config.yaml
num_hidden_layers: 16
hidden_size: 192
num_attention_heads: 3
num_key_value_heads: 3
head_dim: 64
intermediate_size: 768
vocab_size: 8192
hidden_act: "tanh_gelu"
norm: "layernorm"
norm_place: "pre"
norm_eps: 1e-05
positions: "learned"
qk_norm: false
attn_scale: 0.125
bias: "all"
tie_word_embeddings: true
parallel_block: false
init: "normal"
init_std_qkv: 0.0265
init_std_o: 0.00469
init_std_up: 0.0265
init_std_down: 0.00235
optimizer: "muon_variant"
learning_rate: 0.0163
weight_decay: 0.028
lr_head: 0.00945
max_grad_norm: 0.5
warmup_steps: 200
schedule: "wsd"
decay_fraction: 1.0
decay_shape: "linear"
final_lr_fraction: 0.02
batch_tokens: 131072
max_seq_len: 1024
doc_mask: true
train_tokens: 654900000
max_steps: 4997
dataset: "wikipedia_en"
MLP neurons of a small language model. Each row is named by its layer, matrix (down: output weights) and neuron, and shows model dimensions 48-175. Each number is 128 + 32 x the weight over its row's rms, rounded and kept within 0 to 255.
A block is one neuron, or neurons of one layer that tend to fire together. After each block is what it responds to, as a language model described it from the Wikipedia text at the highest values.

L6.down99 [124 113 143 181 116 153 132 106  87 125 184  92 131 169 121  71 105 129 125  97 128  95 106 183 122 146 139 163 130  75  83  94 153  92 119 222 134  99 119 121 134 141 135 119 134 126 166 142 138 101 163 112  47 130 140 126 124 104 110 148  90 143 156 129 163 146 119 149 185  52 144 135 110 145  91 151 144  99 131 124 114 104 108 106  82 144 101 166 138 102  96 160 209 133 140 183 140 134 128  97 120  91 111 130 155  93 133 115 108 137 194 120 201 138 157 102 185 184 144 114 174 132 107 126 196  99 113 119]
L6.down261 [120 150 129 131 138 157 134 130 148 183  75  94 125  99 121  71 147 108 108 162 158 138 122 127 144 116 141  92 123 150 146 184 118 100 143  96 113 137 142 120 123 140 122 120 153 145 151 139  78 165 161 125  90 111 135 186  65 121 132 147 141 134 103 129 105  63 128 138  82 144 109 148  97 136 122 114 174 115  52 134 131 111 157 141  80 140  94 127  67 182 126  98 146  78 145 121 163 126 164  65 124 121 112 121 121  51 110 113 118  94 129 165 164 139 120 200 118 125  99 149 159 140 149 118 121 114 119 176]
L6.down305 [116 118  94 183 140 138 121 139 164 133 112 102  82 123 159  87 154  65 100 131 127 130  89 125 120 106 154 135 152 165  85 186 118 153 146 139  97  67 117 139 117 141 125 145 148 132  98 144 211 134 151 114 142 140 104 171  87 153 178 187 195 120 102 119  57  83 147  82  74 123 178 124  90 191 133 102 117 109 144  93 131 107 164  88 116 154 121  83 103 181 166 151 181 174 103 155 126 159 154 141 144 185 108  76 120 126  96 115 129 158 120 173 118 104 124 133 105 127  92 113 190 143 200 119 139 140 130 132]
L6.down348 [108  80 133 138 103 119 171 171 136 170 117 214 116 147 116 103 150 106 154 171 119 106 154 133 213 120 119 130 141 184 182 136 145 110  96  96 133 113  94 152 108 116 124 134 140 147 133 130 139 130 162 122 114 142 130 185 142 114 150 167  91 167  92 126  97  98  86 101 136 155 123 111 108 175 113 118  83 176 149 116  96 127 153 141  78 117 114 148  88 178  43 140 108 134 157 101 181 142 118 128 147 128 190  97 182 147 108 108  89  62 110 121  60 169 110 168 106 111 125  99  79 168 140 156  91 145 103 153]
L6.down460 [ 98 121 129 155 106 130 109 134 150 135  96 133 142 134  77  87 145 172 152  80 160 102  63 150 135 180 119 167 219 165 160  92 159 160 172 164 136  93 102 109 123  90  79 126 162 143 158 151 104  92 155 109 140 105 152 137 128 179 106 123  46 113 123 109 134  90  79 164 142 151 206  76 105  72 131 131  91 114 134 167 127 101 194 113 114 104 150 191 106 189 126 130 190 105 105  94 199 117 149  95 121 161 145  83 165 112  86 126 147 125 116 138 109  93 115 124 154 121  71 142 166  80 103 107  87  99 120 148]
L6.down555 [118 138 130  55 150  77 161 163 154 156 132 153 125 119  89 123  53 122 126 107  61 133  92 138 169 155 129 147 226 124 157 172  92 188 159 115 141  73 127 138 109 122 133 141 106 127 118 185  80 122 207 114 176 135 137 137 112 160 117 162 142 117 117 122 152 157 104 151  92 129  93 101 119 103 109 121 136  93 183 123 101 116 130 138 167 111  87  89 116 184 168 190 139 122 192 123 153 158 129 135  84 103 148  90 154 104  43 124  83 139 105 187 105 147  97 135 138 136  87 137  97 108 167 126  82 103 128 133]
L6.down682 [101 159 135 130 168  93 143 136 147 176 212 181 155 103 145 117 147 112 112 170 101 121  41 118 118  53 133 121  87 156 170 138 126 120 139 168 112 124 131 168 119 165 118  87 123  93 167 164 103 148 163 122 126 138 110 117 107 148  74 120 166 184  93 140 121 126  78 122  59 156 143  84 154 139  72 116 136 150  84 144  96  98 130  75 162 120 147 197 128 209 149 153 183 118 127 132 151 166 132  71  85 101  77 102 138  85 133 127  95  82  98 173 100 153 104 104  90 166 147  99 100 181 151 175 100  77 132 140]
L6.down724 [ 92 113 146 124 129 111  95 109 174  38 187  85 135 145 116 101 146 109 129 164 124  83 115 146 179 118 122 179 142 159 151 132  82  59 114 146 148 118 102 175 164 130 114 137 106 118 101  80 120 125 154 133 117 166 123 146  30 114 126 186 101 169 105  99 132 183  90 110 146 171 151 113 138 187 123 128 176  94  72 141 122  96  52 114 111 103 163 114 145 207  91 124 112 143 125 100 149 105 115 135 114 105 127 100 176 114  81  95 134  84 166 122 163 133  90 112 112  78 141 161 110 217 175 152 104 166 116  92]
Responds to: Table row-end pipes. The closing pipe or semicolon after the last cell of a Markdown or wiki table row, just before a line break, as in climate tables, sports stats and filmographies.

L12.down180 [109 104 147 145 130  92 131 152 140 154 148 115 126 147 155  59  87 168 117 142 163 121 120 178 159 132 111 116 117  69 139 187 127 133 176 178 175 133  88 126 120 153  93 138  73 119 139 140 108  73 104 154 104 139 138 121 210 129 149  84  86 128 165 120 122  78  79 130 122 133 176 119 164 149 132 173 101 110 104 133 135 201  87 171 169 154 117 114 159 149 120 190 145  13 112 151 177  83 151 159 140  47  69 118 168 120 119 152 117 119 173 167 159 107 157 132 103 129 127 126 105 111 143 124 136 173 138 104]
L12.down260 [125 132 132 136 148 146  79 143  98 144 146 123 132 166 127 175 164 136 127 139 149 141 141  88 124 202 140 189 188 148 113 118 143  84  60 107 163 173  93 139  66 112 140 154 112  86  87 126 142 114 141 134 216  91 182  63  83 136 154 176 118 101 124 120 189 116 169 148 114 119 120  83 109 116 103 119 128  90 184 134  89 169 132 115 169  88 192  69 129 161  76 104 109 128 169 120 145 175 134 138  89 137  96 163 180 145 114 104 114  87 133  99  39  93 126 181  96  77 127 118  80 149  90  99  88 103 140 100]
L12.down472 [118 103 109 134 134 132 130  97  54 115 148 100  92 168  99 128 146 190  67 162  94 203 124 110  99  86 209  86 120  78 154 179 170 154 158 141 154 149 100 118 167 158  99 101 115 124 111 179  90 171  99 101 142 142 155 136 129 129 122 114 164 121 147 197 129  90 149 136  88 140 136 121 116 158 120 122 132 117 116 177  85  94 152 152 130 100 177 131  81  90 115  74 133 132  98 120 109 135 121 146 111  51 152 114 136 140 148 112 177 167 130 131 165 123 144  98  83 113 148 141 126 137 134 133 151  33 115 156]
L12.down513 [ 84 149 119 142 117 132 110 138 131 120  94  79 140 125  97 151  93 167 127 193 139 150 154 139  81 173 101 182  95 117 111 132  98 113 141 132 118 126 180 159 140 146 104 141 111  35 150 118 127 132 174 119 131  44 129 133  82  93 182 139  74 103  88 177 117 106 140 185 150 138 111 166 149 130 116 154 168 138 124 119 119 117 122 158 142 138 101 125 121  87 125 115 108  29 215 150 154 162 175  79 163 240  99 101 189 168 127 115 102 122  96 130 155 143 150 163 103 101 105 124  91 146 159 135 182 107 157  94]
L12.down567 [179 142 187  82 127 106  52  97 109 135 116  88 118 170  95 124 197 133 147  89 180 133 153  80 144 146 171 146 121 155  89 156 167 124 124 129 188 126 139 106 153 120  59 128  89 137  81 122 155 151 113 102 185 205 110 161 175 184 167 128 109 159  83  75 112  87  94 137  86 143 111 106 105 156 154 136 151  83 103  94 103  76 126 165 105 144 120 127  85 100 155 123 118 145  95 117 128 168 134 111 118  92 151 165 101 115 152 137 114 108 100 153 149 153 137 138 115 128 150 130  82 180 206 147 105 120 128 122]
L12.down717 [128  83 120  60 122 139 101 138 147 153  94 133 146 145 154 167 120 160 106 100  61 135 118 130 143 161 149 117 112 160  77 136  95 186 145 105 184 108 138 104 150 152 148 139 154 136 129 135 113 104 151 160 119 123 174 141  88  82 122 185  53 128  91 159 162 172 186 119 150 131 113 117 107 182 140 134 158 139 144 141 114 177 120 132 171 104 138  81 204 117 127 175 142 185 162 116 105 112 119 133 117 132  74  86 165 156 121  92 108  97 112 163 183  58 120 137 111  79 191 111  49 125 143 131 120 116 130 164]
L12.down751 [ 96  67 168  99 104 122 160 131  86  86 151 151 123 107  78 108 100 130 193 126 115 154 112 136 111 159 131 110 138 114 142 138 101 142  84 140 114 119 132 125 141  96 122 121 153  68 166  98 109 144 169 138 157  82 146 176  67  43 152  53 144 138 192 132 106 141 137 131 123  94 141 190 117 132 141 112 131  78 157 184 102  77 127 118 163 110 135 108 110 147  92  89 112 118 121 166 114  91 156 122 105 124 187 128 127 160 168 121 137 112 122 169  89 128 131 167 142  98  91  95 132 179 138 100  95 156 244 106]
L12.down767 [183 133 180 167  90 115  69 141 136 116 170  95 180 109 171 108 136 138 149  88 115 179  94 121 131 101  98 142 151 108 121  85 110 158  86 147 120 164 176 158 164 132 121 173 134  90 143  78 134  81  98 135 149  90 115 109  78 119 159 174 166 136 103 164 194 210 157  99 133 142  83  95 140  96 151 152  82 112 187 149 122 187 135 128 130 168 117  98 105 140 136 139 121 132 160 125 160 106 131 144 147 152 120 128 155 143 130 168  76 110 115 115  60 135  94 134 110 208 136 137 150 185 153 124 189 164 137 131]
Responds to: Table header pipes. Pipe characters opening or separating a table's header row after a line break, before column names such as Party, Year, Apps; weaker on scattered word pieces.

L11.down154 [ 95 121 108 166 131 138 140 149  88 143 140 137  89 140 125  95 112 124 182 117 160  67  68 109 134 111 122 102  93 116 149 181 117  91 166 125 130 125  92 135 168 120 125 154 168 123 146 130 124 146 146 118 147 140  88 210 174 148  77  98 127 165 150 134 159  90 111 100  75  35 105 133  83 132 120 160 107 122  92  72  93 146 113 135 117 138 129 151 122 110 181 172 105 162  66  92 173 137 126 152 131 138 103 116 148 150  92  62 122 162 121 167 175  95  65 168 100 106  87 119 213 171 172  90 166 103 139 126]
Responds to: Table row end. Closing pipe of a wiki-table row after a number or empty cell (e.g. 0.1 |, Free |), plus joining and, &, to between listed names.

L12.down185 [ 90 106 104  95 126 123 152 103  99  64 139 156 163 117 186 131  81 137 124 150 163  75  82 104 123  86 107  80 115 129  97 109 196 167 113 133 131  88 177 117  82  93 113  75 133  96  96 149 103 161 116  80 115 204 140 161  97  98 153  96 109 173 153 141 118 112  59 130  81 135 118 122 117  85 116 121 138 115 111 126 161 129 169 148  87 137 190 158  98 162 176 103 149 141 112 147 122 153  94 188 129 155 188 126 177 179 158 154 130  55 131 153 148  97  46 147 138 180  86 181 104 126 136 122 122 144 166 157]
L12.down252 [140 131 127 106 134 157 129 131 152 200 120  46 180 128 165  86 100 133 139 137 136 101 158 135  99 209 150 107 108 112 173 106 120 145  81 166 140 123 120  81 154 104 134 163 169 157 136 141  90 111 150 142 116 136  77 132 163 124 158 106 167 108 103 135  67 162  49 144 144 131 248 146  67 128 144 125 130 146 106 124 129  98 142 120 156 116 116 141 140 114 125  96 127 138 111 166 127 107 140 133 144  68 104 130 204  52  73 143 125 105 113 195 115 118 125 202  81 104 144 138  99 127 142 111 124  94 125 122]
L12.down328 [ 86 161 222 170 170 127 118 142 113 174 122 124 155 107 125 143 142 145  87 122  71 211 191 135 160 138  86 150 133 131  93 214 117  93  69 128 125 136 109 131  88  94  88  93 118 108 144 137 107 131 177 174 136 124 171 131 152  94 147 176 125  97 175 132 131  93 130 165 112 160 124 118 111 103  26 168  73 128 157 173  71 164  91 138 102 133 154 133 121 132 160  94 140  94 122 128  99  83 124 112 126 117 150 156 139  81 141 142  76 117 143  49 136 128 179 122 116 119 103  74 149  98 114 191 126 118 104 100]
L12.down389 [154 130 143 100 104 135 121 158  86 158 148 117  63 150 103  78 133  86 178  72 176 127 143 134 130 167 122 105 134 142 157 183  45 107 161 118 162 112 138 152 142 118 106 121 154  95 142 171 175 161 109 156 127  64 130 163 131  96 146  95  66 121 171 107  98  66 130 144 160 181 128  92 153 172 126 138 122 120 108  80 118 144  81 128 126 125 167  93 119  90  81 111 119  80 114 137 125 137 116  95 140 133 128 205 116 145 135 121  82 126 121 151 127 135 188  96 175 123 117 120  98 102 133 104 137  56 100 196]
L12.down438 [186  86 142  95 148 127  67 179 150 136 142 144 157 190 138 128 138  99  94 131 171 190 174  80 171 107 153 102 136 140  82 144 125 106  96  67  72 142 189 157  91 108  51  98  92  89 135 124 149  96 108 186 132 105 204 200 104 152 150 102 131 153 160 171  88 142 107 129 137 139 141 107 135 128 116 177  71  79 120 103 165 168 176 113  93  88  52  94  85 151 114 152 148 122  94 123 160 129 108 175 137 125 110  99 117 114  90 140 151 136 109  50 138 154  72  69 136 166 171 134 131 141 164 107 122 127 163 121]
L12.down440 [180 113 109 111  96  72  91 110  93 103 150 114 157 152  83 125 120 131 134  90  52  81 142 160 147 140 122  84  97  99 121 147 106 134 137 131 191 117 150 185 124 150 108 155 136 130 134 112 170 187  94 147 151  75 176 189 108 108 108 153  80  72 160 156 187 161 133 146  70 114 135 128 113 148 189 109 162 144 111 118 136 145 125 105 148 107 160 132 149 110 171 110 148 127  84 134 103 170 152 150 147 119 119  98 152 156 145 134 122  38 117 149 138  99 146 152 135 140  73 109 150 132 156  86 145 155 137 164]
L12.down641 [ 89 117 164 115 100 126 227 170 124 143 122 114 166 152 121  77 141  42  72 164 138  79 129  94 157 146  95  92 124 129 145 117 146 157 119 101 169  42 166 194 133  91 157  98 142 109 107 123 139 153 147 182  92 102  99 118 146 104 141 144 146 196 125 124 110 100 114 125  84 131 142 124 164 209 160 109  60 140 135 154 106 133 142  74  81 112 144 148 138 138 112  84 161 128 107  84 155 134 114 105 168 108  62 183 153 100 158 140 146 148  81 191 161 118 110 130 143 125 111  78  86  92 122 137  78 128  75 147]
L12.down653 [ 93 110 133 138 148  98  76  97 148 138 142 159 141 150 120 138 174  56 121 126 114 202 154 180 169 169 116 132  90 117 116 180 162 169 119 144 121  98  94 104 115 138  85  94 137 107  96 152 130 167 152 143 125 125 123  98  87 142 182 148 203 113 165  82 144 164 101 153 117 135 129 145 125 121 123 117 138 174  82 157 124 134 164 152 151  69 104  97 148 207 123 147 103  54 100 138 175 113 101 147  99 120  90 116 218 105 169 143 133 115 144 124 128 111 127 178  69 149 105 125 119 100 123 130  99 149 117 117]
Responds to: Heading closing equals signs. The final = closing a wiki section heading, as in ==History==, ===2012===, or ==See also==, plus some trailing - and | markup, and rarely up in "made up".

L12.down344 [147  72 116  83 144 134 147 134  68 160 117  97 166 147 144 172 138  71 107 128  87 116  93 154 148  81 132 110 169 107 160 131 118 183 163 131 119 116 150 100 140 101 132 173 142 200 144  49  97 135 155 142 158 140 127  90 100 193 100 166 152 111 119 104  87 136 141 110  77 149 117 114 100 152 104 150 170 120 208 109 161 149 173 143 126 109 143 101 120  83 100  70 185 117  72 142 148 142  95 167 129 171 153 126  80 188 115 124 141  96  64 204 135 175 131 132 108 161 111 118 144 128 140 141 122 214 137 126]
L12.down378 [ 74 101 138 145 124 144 159 168 131 126 144 122 137 104  96 148 148 148 115 112 100  86  72 101  86  48 125 147 121 190 150 168 126 179 144 119 174  94 171 115  84 130 149 116 113 157 218 103 139 146 109  80 139 166 165 140 185 149 175 133  88 100 115  88  95 134 178 145 140 132  92 184 147 139 196 107 119 112 111 174  70 157 118 172 216 106 120  87 144 152 148 112 156  94 138 144  94 155 120 119 165  39 118 171 173 167  92 119 117 113 126 154 135 107 125 111 129 114  92  70 142 142 102 128 123  78 109 104]
L12.down396 [132 136 121 125 138 100  88 132 122 128 121 115 126 188  93 125 171 145 161 159 124 130  91 166 105 123 127 140 147  97 153  94 102 120 107 145 148  83 103 127 155 158 181 146 156 138 169  84 112 172 165 184 128 189 137 148 117 124 147  98 164 131 154 114  36 113 119 138  99 137 168 102 142 168  84 130 139 138 113 108 171 191 119 128 114  77 129 104 104 157 137  95 137 108 109 145 170 162 129 123  81  90 152 167 136 181  98 148 148 119 189 108  71 173 123 174 103 122 184 146  56 133 139 161 118 210  35 116]
L12.down443 [113 111 128 113 132 166 172 101 162 185  73 134 117 168 138 137 149 113 128 124 169 184 160 105 122 183  90 148 117 153  92 145  89 135 122 201 154  88  87 146 132 145 109 136 127  97 167 111 167 110  72 134 111 149 115  76 154 151 161 104 181 100 124 174 123 164 110  81  97  94 116 114  84 207 133 163 126  76 120  92 121 118  97  80 140 112 158 109 144 126 125 113  61 100 125 115 196 117 111 155 117 131 107 123 150 100 120 147 174 157 126 128 194 139  87 134 146 131 114 118 109  39  77 169 134  87 158 100]
L12.down446 [114 127 158 120   3 129 135  47 131 137 188 113 146 124  96 125 137 137 100  81 145 119 136 131 161 174 148 140  75 161 100 106 123 167 114 151 137  88 102 152 141 153  72  90 102 136 114 123 199 104  93 145 165 106 117 139 133 153 101 155 164 145 133 139 112  98 111  40 113 126 141 114 189 185  65 166 105 162 162 135 136  73 140 200 130 106 150  81 119 111 124 124 103 127 144 100 166 135 170 134 127 171 142  95 108 115  99 160  64 155 102 137 118 120  95 119 159 175 142 127 136 192 150 130 109 136 154 148]
L12.down448 [141 114 133 141 151 119 116 121 171 184 121 127 165 122 146 118  90 137 160  99 105 141 176 136 123 127 161 152  88 171 154 114  79 122 124 156 144  65 121 135 161 163 144 174 140 123 162 109 160 127 148 135 140  51 181 134  55  61 166 100 171 114 206 151 102 132  56 108 117 155 108 134 164 172  88  81 169  86  64  21 111  99 108 183 149 120 130 132 127 163  99 108 144 132 112  89 117 199 164 123 133 177 133  91 101  98  76 112 113 158  94 129 138 105 144 168 105 146  91 113 146  95 177 124 171 114 150  72]
L12.down545 [146 119 125 120 155 115 127 113 162  70 187 124 127 124 138  71 104 125 163  53 138 140 133 104 167 176 165 135 152 149  79  68 166 116 103 156 131 117 107 172 108 142 136 128 109  33 113 107  50 119 142 140 118 122 161 173  82 143 152 160 128 138  77 149 152 168 121  82 111 195 143  95 128 175 102 149  94  74  48 110 118 156  90  92 132 125  64 147 153 147 159  70 173 115  72 102 136 158 122  64 166 116  96 158 117 126  71 140 164 150 141 192 130 132 109 134 136  97 126  91 136 131  91 111  81 159 174 152]
L12.down746 [186 112  98 187 110  91 111 142 124 102 147 149 116 165  94 126  76 142 131  86 138  85  71  93 152 132 130  97 139 115 131  98 190 166 182 105 106 120  83 171 142 164 113 144 118  75 135 113 143  78  97 110 155  98 115  84 179 136 106 184 101 135 141 121 139 133 136 113 129  68 111 169 125 125 141 142 131 160 172 127 163  91 103 116 164  75 143 114  93 160 102 139 124 130 181 171 147 111 128  79 232 183 130 133 146 165 191 145 111 121  82 127 126 117 163 126 154 121 113 170 144  77 131 123 180 145  75 150]
Responds to: Hyphens inside compounds. Hyphens and mid-word pieces inside compound names or words, e.g. father-in-law, Arabic names like Al-Jayzani, table rules, Saint-Girons.

L6.down38 [ 88  76 148 120 145 152 138 140 101 102 140 155 120 199 125  80 118 143 150 134 114 125 172 123 124 152 150 121 189 173 135 104  32  67 159 119 116 102 182  77 140 154  76 100  73 128  82 190  69 131 147 140 139  68 176 132 171 113 179 178  73 165 135 153  96 110 169 170  87 127 126 120 139  68 107 108 149 125 111 155  80 117 133 116 135 135 129 145 145  48  92 139 131  83 150  72 142 123 154 154  81 125 114  97 117 123 115 111  95 112  97 169  87 178 144 126 115 154  99 147 119 168  98 147 167  95  62 140]
L6.down49 [145 186 129 158 166 127 114 153 127  74  78 160 117 121 134 167 156 127 104 104 102  82 106 147 117 134 203 122  81 169 124 199 147 170  89  90  70 144 144 136 105 143 113 156 184 118 128 116 106  93 154 133 162  91 151 131 154  97 109 135  68 133 144 116 121 116 217  87 103 146  86 115  75 124 129 117 120 140 166 159 118 152 108 182 179  95 105 123  99  85  92  92 138 129 143 153  72 181 129 158 102 126 156 177  86 119 134 158 156 132  98  88  80 116 122 154 132 175 167 113 120 137 125 132 138 102 128  98]
L6.down65 [122  80 120 186  91  61 151 149 154 113 150 142 110  91 140 144 189  77  67 107  88 103 116 149 153 135 143 100 152 114  82 126  88 176 123 120 144 188 109 136 174 175  98 109 187  88 117 166  80  86 177 110 154 143 146  89 131 143 109  99 145 195 114 127 154 143 190 129  48 122 125 151 178 160 153 132 121  94 156 147  69 149 126 158 109 192  45 100 108 111 138 125 134 144  88 106 164 164 156 116 178  74 113 114 125  83  94 130  97 163  89 122 162  87 121 121 116 126 140 151 136 102 110 147 121 121 179 103]
L6.down224 [113  88 145 134 145 126 129  78 137 215 109 180 170 146 132 125  63 101 110 110 144 105 165  94 111  85 160 141 107 114 144 111 131 148 174 156  97 186  96 107 165 132 130 204 109  78 165 142 192  99  90 100 164 138 114 114 139 129 114 192 161 190 108 168 128  65 120  78 122 123 136 122 138 143 133 143 165  92 158  68 117 113 156 115 175 136 149 136 123 149 119 148 139  62 113 112 105 112 111 134 110  59  91 150 109 157 159 130 129  96  43 125 125 107 176 173 178 131 113 126 173 118 170 126 136 112 171 180]
L6.down341 [150 190 140 144 106  96 159 152 135  97 177 167 104 120 143 160 171  70 125 134 148 108 109 164 183 136 179  64 166  94 157 126 142 106 185 136  83 175 152 115 161 132  68 124  88 163 115 171  84 113  90 155 156 126 110 117 163  96 130 115 115 208 103 117 129 148 196 133 147  82  99 132 147 182 146 120 114  98 212 139 105 155  85 136 129 154 114 137  56  86 103 114  91 157  59 130 112 126 162 126 123  97  66  93  69 122 116 115 155 146  80 166 102 157 174 127 123 126 150 161 141  90 111 138 118  96 121 142]
L6.down510 [124 138 146  89 109  67 195 127 163  81 174 112  57  96 143  93 138 138  94 149 151  86 133 161 155 126 116  72 144  90 159 194 138 133 157  95 122 116 164 107 104 143  81  91  87  94 138 130  92 103 127 181 101 110 166  70 134  92 162 184 156 190 144 198 124 139 141 127 116 105 125 117  84 157 126  89 102 134 148 180 145 123 138 133 143 110 128 132  98 108 130 109 139 137 125 142 145 122 157 152 127 171  97 140  77 102  88  60 165 103 116 130 111 120 112 120   8 170 131 142  74 168 152 168 118 161 148 113]
L6.down610 [141 183 101 153 126  70 140 118 153  77 129 127 151 120  76 146 123 187 200 117 103 120 144 119 140 113 192 133  92 133 164  96 122 197  87 124 125 160 160 116 175  87 122 174 150 138 160 132  88  91 136 147 140 168 114 100 116 156  77 144 132 164 150 127  99 125 145 129  78 108 148 119 135 117 138  91 154 126 108 156 150 225 134  93 120 166  99 131 161 113 220 102  79  68 137 110 146  85 104 120 132 150 154 171 156 184 115 117 134 180  40 142  44  88 141 105 113  92 166  81 171 108 127  93 103 102 139 140]
L6.down615 [ 89 160 143 159 128 129 145 162 157  69  54 126 168 120 127 157 159 175 146 136 163 103 123  91 166 122 152 101  94 151 147 110 168 117 155 151 157 122 111  74 122 122 147 131 135  98 145  85 103 145 136 130 112 154  81 137 149 141 159 181 102 101 151 111 127 176 145 145 172 144 194 163 132 160 111 116 158  91 172  90 165 117 101 118 137  58  55  79 102 181 112 154  83 149 149 131 173 107 108 203 187 164 129 143 136 143  86 140 126 127 117 109 112 132 136 157 119 132 107 122 171  95 140 171 118 109 107 141]
Responds to: Table header separators. Pipe or semicolon separators after column names in a table's header row, such as Laps |, Year |, Class ;, often near the row's end.

L11.down648 [155  96 109  79 119  94 157 122 141 101 165 116 117 107 139  80 137 146 119 189 128  92 107 128 161 126 157  81 126 144  49 176 118 118 252 123 166 144 130 130 141 133 179 150  88 111  40 116 159  71 116  89  31 137 128 150 134 134 162 156  61 187 120 152 127 167 158 129 129 158  98 117 186 187 146 148 166  71 130 158 156 166 153 109 134 154 123 118 131  90 122 125 121 120  81 121 139 109 112 161 179  94  93  84 129 145 115 149 191 137 121 135 103 115  92 142 133 130 134  93  91 164 125 205 140 145 128  99]
Responds to: Table header cell separators. Pipe separators in Wikipedia table header rows, mostly the final pipe after Notes, Year or Fee; rarely "and" in lists or headings.

L11.down594 [105 146 135 100 106 153 125 136 137 128 197 167 178  96 126 176 104 118 150 118  93  94 170 133 120 107 104 111 167 135  86 176 129 165 111 104 160 159 148 134 158 102 119 114 116  82  93 137 125 146 158 191 134  96 165 154  93 153 101 107 160 158 144  96 148 126 141 122 133 101 132 121 103  92 160 112  39 184 106 147 110  82 235  71 128 163 141 137 107 171  48 133 153 145 113 151 120 116  58 156 104 109 147  63 123 172 128 178 154 131  46 179 128 120 141 172 131 122  98 117 139  82 100 158 103 144 144 141]
Responds to: Incomplete word fragments. Opening or middle pieces of words split into several tokens, mostly verbs, e.g. det(ect), gal-lo(p), diss-ol(ve), conv(inced); also stray LaTeX backslashes.

L6.down131 [138  66  82  93 145  84 132  41 124 155 144 167 124 156 105 135  98 155 142  99  95 112 124 110 157 213 146 135 159 138 102 169 161  96  74 174 177 117 115 118 133  49 116 184 136 120  97 144 185  79  91  89 163 113  80 191 156 163 121 171 140  52 156 143 117 122 106 149 127 164 110 112 101  88 125 115 118 119 114 167 119 138 145 188 101 157 195 173 143 136 126 150 114  75 105 139 166  95 124 111 100 134  63  99 105 106 136  81 147 161 143 133 146  71 158 168 166 111  64 131 165 126 106  99 140 149 156 129]
L6.down321 [105 157 171  97 148  69 167 102 161  99 172 131 120 135 112 127 122 174 125 138 149  89 154 168 134 175 150 144 143 103 104 139 118 181 167 117 125 117 148 188 164  86  87 118  42 112 164 126 140 177  93 138  89 117 104 159 110 129 151 128 124 119 117 123 138 124  95  89 124 148  94  87  81 135 186 122 105 122  97 100 127 109  87  86 184 110  55 108 124 176 110 164 157  52 107 146 129 128 126 140  55 134 142 108 183 138 109  95 150 124  82 118 100  78 176 186 103 142 138 149 112 106 129  95  93 124 137 204]
L6.down387 [145 177 118  95 162 108  89  72 133 108 156  93 153 112 111 144 142  91  92 137 123 159 148 129  91  88 113 117 131 118  70 125 140 106 138  83 108 163 114 197 198 117  96 157 126  94  81 121 105 126 102 116 116 106 155 128 135 117 109  83 130 171 169 128 126  91 133 179 198 123 121  54 136 150 148 157 135 130 110  83 162  98  75 118 133 119  81 181 198 157 128 105 114 109 120 122 110 138 142 179 142  49  83 143  98 124 135  83 139 138  92 173 125 129 189 100 161 121 153 117 135 143  99 212 149 179  92 115]
L6.down466 [119 138 145 150 134 108 120 122 119  93 139 168 166 166 129  84 128 126  98 127 113  93 125 121 126 146 203 146  86  61 135  64 100 128 120 118 140  79 146  66 104 105  74 166  84 132 167  96 111 120 159 142 172 171 114 124 112 166  77 181 111  53 113 123 187 111 200 126 160 129 158 117  71 140 109  96  88 137 158 111 105 108 124 183 121  97  92 103 102 166 152 128 133 144 172 190 109 166 141 145 167 133 125 140 126 180 130 112 153 177 140 141 148  82 169  30  94 117 145 139 194 175 109 120 170 164 134 122]
L6.down484 [119 117 107  73 192 146  93 131 147 137  76 174 176 129 125 160 125 159 147  95 152 112 113 136 130 113 174 144 130 107 181  87  97 138  73 200 170 103  89 149  84 114 100 151  86 188  92 138 131 128 112 142 192 160 142 147 117  95 130 109 147 147  77 158  71 171 174 143  96 103 127 140 142 128  86 141 116 139 107 180 127 173 178 127  88 156 135 166 170  89 154 145  87 170 115 129 194 127 113 146  58 146 149 127 131 151  91  84  76 184 130 109 122 133 124 143 102 152 121 142 159 139 130 144 120  99 119 103]
L6.down583 [167  89 149 195 102 151 104 103 109 104 149 115 158 101 123  73 102  93 121 144 124 107 152 169  73 146 220 152 145 167 127 141 176 242 114 106 178 120 111 146 103 125 153 130 113  88 156  72 167 112 119  88 145 135  96 135 125 185 101 173 139 168 145 112 100 134 110  93 139 207 135 151 130 133  95 164 137  97 150  97 107 152 128 147 102  81 104 138 141 120 121 183 140 113 114 147 189 103 121 126  67  85 137 158 130 116  74 105  64 139 115  98 147 117  90 153 173 133 131 160 132 134 128 108 131  78 117 100]
L6.down592 [129  96 158 128 156 102  98 130 139  93 129 155 130  89 127 132 122  89 157 122 126 103 185  73 139 114  88  71 153  85 137 152 139 154  87 112 111 184 128 135  94 107  99 160  75 110 151  92 150 124 107 139 127  67 156  84   0 167 116 146 137 129 186 163 102 109 218 110  93 147 102 156 159 136 174 126 104  97 130 165 151 110 125 163 113 103 144 168  98 159 105 119 129 149 121 193 159 106 124 170  90  66 179 113 191 130 123 140 134 125  88 156 152  58 112 133 135 102 101 171 155 101 101 141  85 138 115 110]
L6.down698 [121 164 105 115 138 138 112 104  74 129 177  98 126 118 150 150  82 182 126 116 132  78  98 141 167 148 163 108 168 155 130 108 130 115 108 172 110 113 114 109 117 115 184  98 161 138 173 123 183  75 156 144 183 177  98 200 147 149 126 212 156 143  37 180 166 143  59 144 110 113 153 107 133 133 113 108 148 125 154 106 103 115 130  97  90  67 174 128  97 155  90 161  84  95  84  93 142 148 122 117 167 162  98 103  67 147  95 175 152 118 131 138  85  98  96  82 168 109  72 151 175 127 114 104 137 102 142 154]
Responds to: Opening fragment of split words. First word-piece of a longer name or word, such as Arabic al-/El- prefixes and fragments like Cy(prus), Bel(ize), el(iminate), Bar(ron).